config = dict(
    norm_eps=1e-06,
    tie_word_embeddings=False,
    init_std_qkv=0.0358,
    lr_mult_o=1.5,
    decay_fraction=0.749,
    max_steps=7807,
)
MLP neurons of a small language model. Each row is named by its layer, matrix (gate and up: input weights; down: output weights) and neuron, and shows model dimensions 64-191. Each number is 500 + 50 x the weight over its row's rms, rounded and kept within 0 to 999. Numbers have three digits each. A neuron's up and down rows have the sign that makes its largest values positive.
After each neuron's rows, "fires in" lists the words (lower case) most often at its 100 highest values on Wikipedia text that the model never trained on.

L2.gate329:527473456446473489464553557484453611514531574514504495509477563518514529480454579400470558519419542509478475534603489428556495417497431558526457584530420530499471567420483471459493591605543466520577492477431470375499387491497488466464567490532601511509510479597458468489491533486552566472507545539450522528469507437416441462416460476546504517482489450499581482402527480488500458559481
L2.up329:513429522521527575453470378435483500549515462428442512503559563490462511485484541425582426543487515368417438497526506506450530504435504429503422626492520520563431485448599541525569481476449451464436542532514512502460380437505458420501540504483583403499454585464476465480553422411502435436586576461621439517539496481488560454413620526542457457524558422472532498483488481546503550480501
L2.down329:515577486484512490378615608455427495417476439450517477588499462526570465497506464505412441529473511597544546591499540456530562493443577550489524480531512499492532561566577378535461457522625542478430467461585592439467536499474475440527478528426504494522511446569411549521452498548492547509416446539486555482421481476512484495476515434460462506432476543470497584395468572505498444481513
fires in: "2025", "2024", "currently", "subsequently", "2026", "2020"

L9.gate162:411449455525436458483508432557514519518560459637466349511564549459524416534560533525517600576484466550621512563469443528481432479493512576494393490454503532532484530496461469448491557483450529486610513543501539533515430588533553473471552521479510527469438532503487469486474462528512498496517552551537455480629532516496515515471493539537387530427486455513580503404521482495448524448509
L9.up162:458456524468455552560454487535538436592517516465416493466530537516604414550475421433513474486466507494464425391513546506498545516511529458522533419439508519519452422555463529590548491510533587513539483591513542548492518485491493498522457461530537440474453505493507530434537469481526499458557428550513525397528414433465443550443430517493411438479480534404470565462531506507557531517562
L9.down162:515496572544525546472492444480526491460545430543498501413411470440470501541474497485462535499429588405504522475473518503481517553425553581545477468615475531485590484503499598545595440503551491451463517504371506495676463575558476632516484566463435472519503440434551528474486520505483486617453549521408522476486442512569526504381527543557512533554472476460523489476455585485585543389515
fires in: "the", "or", "and", "than", "rather", "much"

L3.gate306:550534482561428518452443497484522466487519541489444471475417477426454539392484511483587545457468480522527552504540495520539513456463606346550533468432512390409408574438531537518520517558417480473490592476497504441466559467527416509574490485477459442458453523540543501478560474555571518552453497420533454466419425595522453403414439428439515485519428470504485430468550434525438519476479
L3.up306:576505585531498513435537491451543464610480505512517489498491503540469518528577494511524493508637476400432462458487515471507514539653548397377487479551530453488492586481488504458518470471535518455500576474456535510475589606488435442570512429434474527643467537454532573502559583501509489555431441522605491435491421507426511509448452454484507562469464488468505486463476507459475463466448
L3.down306:533450453494494440486445470485475469521473503509541428552490524575477462587517554430470419439518480394436626495435540431506492374549485547427450489510584532422452556550496470447532498458510508509500488422516477472549607453533570567483531461492549570586523538490539519478473595514563425546412529559502419562492466457481505443415574463484506506510510567501444449467439458548402567510483
fires in: "railroad", "running", "summer", "s", "detroit", "outside"

L3.gate343:486531476507619455489423502574480404482510567511453468470534510525543405557564470487531499454494503505556490489519503463490428489401443517467437536659479451451487415520443545494418494527576490512400450470473482482591454506461498536459505431469538442399497478538428601400494521448471536523452509377459426486509510501523534569487540534552453428467602530467513530492547440475417492507575
L3.up343:501486453555561497526506549543544551494442490485496544583563516572548508573475511472459566514559520457410538379429510402519450511576539481418449554616498466540450471460563583426532506477534512396479503432407492490565510585487538578490470472629495498433527506499416582469506466530459473440520464436481456466601477491545492476488505516587481472471490583472558537502498507490445433472580
L3.down343:556409452530532500511542571492555497442485510484512554583505464527574543457403456437498631496541485414428524464484497427592422510675504460435495517526437478581441460422599527452478548509565495439504556492399455456541524484555522517439529472616559504463525507455482536537513520469474486436548461482509475532529476389535418524521533467568514522495457570462520481474523546515505456467539
fires in: "all", "will", "do", "does", "allowed"

L2.gate490:526509455421529602624451528484521556602521481441437443491472500497483493459456540481591464509534461502484473398457571434531505530477435550341548570510496475555497507572618537552480478483500458587525470433542455505537490421509481541422566420489495518557561481550464477376525472588558581497555452505498528468443476426588520524463497438461475424557493502457465518514510526447517501476510
L2.up490:544420508464467559548508436556485536453551543454540513458449445452522528576444479574435353527483553516454514480503477502534538465540533470502480536543488559475553455528568490481417484515515463502476496519571379489429501408495549460480497483502440484480492409519438499553410492514472435443548488495491560468512523488497508404515395524507465547549508522532553558510423468559531502417545
L2.down490:413497455523484509447448498483591543519626529494449404550475508446474564433425486465518479485411400530558552542437506427529477512535478496437546510500500562477437491456510475512456504497470406466590532517482562438440510528571399512509466470553559551585516460486471561595545493470534492505413488476600435457550573446441599435576465471539537367529465390453429463509478406539529508604511
fires in: "df", "mf", "finished", "at", "died", "event"

L5.gate332:482502488461531471592479546519494590469488520520475514521489459568526546440515415522550494535471463569529500482484559535534459564501491377505559501460548509576493426483509451493459513494429498484519532428558509472541469535439526510472574446482500403428540513494505512488450508375431447485495533343499450510462428431542478458530541585484487453537451495465549557565531473487379462455475
L5.up332:532566463509537460510530489561500484530485496458448542477465465546487502574530554359444490518480496424522465563604512592473549500586493410512522395519492517547510522514569463484459596491501373598537422460550530470483593519504564507378496454561472402469529484456524548478519503414540566506442494412580475531451415437453419489514424479469543573525553510538481582555509585542409503508528
L5.down332:407530442534519501446549591533534513479417538460577536460527575544553411473578494545518520475494541425505529509502464532455532430569519526547535536478434443472491491395433492501443493511472504486450563467588485554450480470505522564569467502572558478433523476577458534479453466534513468436531497469504459565544441423516449594533516498465432504509497491543442448526490487469526472532475
fires in: "european", "union", "federal", "chinese", "upon", "today"

L2.gate290:390481493518452479459526513530431485538500521406516558593511507508594389439510493568489507457562392434515542489507439547477500540441460539539580450495494508547493550589420453552534518453521540474554592462466525531518501445452509445474466454406574396388550463433494537437552515461530495528507566483528560473518486490555520520470593509458503566510469505584442500530565545535562538546530
L2.up290:547477445489456532481476490478483568444513455564586482454532578566429498407416506536504484499438422589500500521573472524476378429363435520542505454555582438504492559510458431494515547486428486454538486522488504404503533397569480504468564563474603427467485470571422438506529505542528523451481585508550538479570459522531455543470487522505582439478457492452443438506534465557613518485494
L2.down290:583453460449567508502472509384551463447455500550468508590580526582497487498442494434549494512524504484537506529524442535497349483528478528481432512583564388505498448493513381525496509514468506523446517453520521483450511378562476489518570606596547518547536498492501439485501553519514612472489516515482501554506515548494507473401508461546616555504509522496469507559529446448537537504540
fires in: "made", "led", "signed", "returned", "continued", "took"

L2.gate369:439498442448452493454630546565652552473522556549503503448473498582494461579468508452493604531514452575521496512517422489457449528426452662511517524524520547514530505416549455513440473492521492493474554476491558508432407494413543455454468546454530476429502552486551575569470456564422504519484548588444583537467561475452447594549520596474405523517606575560490499532479536525428546498498
L2.up369:417522477535496446476549536634588494444495551498452595497437552545473526511493539504517622561475425540446505509444411494478498518483500561495544469559526569519499509422480454509487501490519521466497541542495485575536431477522515481425502605505527507451552473407501539493539424517480555503478475602532503536470439431495484557524446469543455498500595525562521504574467487501540505468463
L2.down369:543574488578447510590394501516401477526474512455463552582489477417364540394549518502570513524488473461521492529518526493551549526569542469470491479568522457495473512514436554520541504559481529572565576525534412467561537520620439510497521519574459511578486449504491524345523573465594513497488457443500486523480505507512534469513480522573584504510398443454554497448528499472583428487454
fires in: "including", "made", "home", "city", "former", "there"

L3.gate420:453557565521459552475498462474465458488444472629486415514557526513470492435536509547526446453509487475518509474506526474516498471512549559599476516482508445456406437496429493392471556441468564469469418493545469529528505510548512497462461527514471439510528558495517564448467433458464473528459445554606498466434512497402477518506469426470510439462493508572487471555554469558596513518547
L3.up420:459647470494523540522571506456439488505480483487595507423545561472512437407519481554495617420469506442500440528450539491484520483544477545572579424501488464508550489509521543478489562405365459582420569523586515495464529526473475497600446527498463467440539548514543418470485510554443517530517594598520479467502435502546517450479488443528501506559533449506532490428529533524443438498449
L3.down420:478486479417446505430470533468483477568417495480531387544520494518605570469540488546536514527526461504525446538475503502430533496477504481540552487512449498436474477504496527435458511481450500579524502505564465472462539492556404544464489532532446415507568483405429551432610426405514427463533408568536421463444459484459528579536460511497487421522512556464513553474584501509626470479433
fires in: "between", "with", "regarding", "representing"

L2.gate180:542479500484506518559509554563487522490501446452488621460548528455461520321550509552439452490480506571464466508563469464569458578494432548521516469607458433468509496550455454516510511415440468492474557481600496556497512566501503424433508614399516472414443479432505505472550560542456537492492547576535438585485495475555525515521567537404542601499504489484489513543444538535508436590560
L2.up180:556472486466546574611523531568538471447484453505518522481515563415469540409503508449439506447447515510491476508525576451529510585530482597526535460606444516511452483499421496483528457476555486516555572464528472552557462575484497437498497547460493573465433385464507580452542461487513574525488518565470507533520526477578568460497580588434550550481516434492451566615526532522523391583613
L2.down180:501476433454534528447470552536443539548390579522446387375512508513502567623445466425494528578505493401451562526473548461554492597542524515558485546462477546626514491530457494514455459514520509488503521569424534513574601495512541577520483546506562564562459483560460478504531400495531511463572390570493574545533474484486445549508547564539446466481530489418501464537544481476426518504547
fires in: "games", "people", "information", "notes", "services", "issues"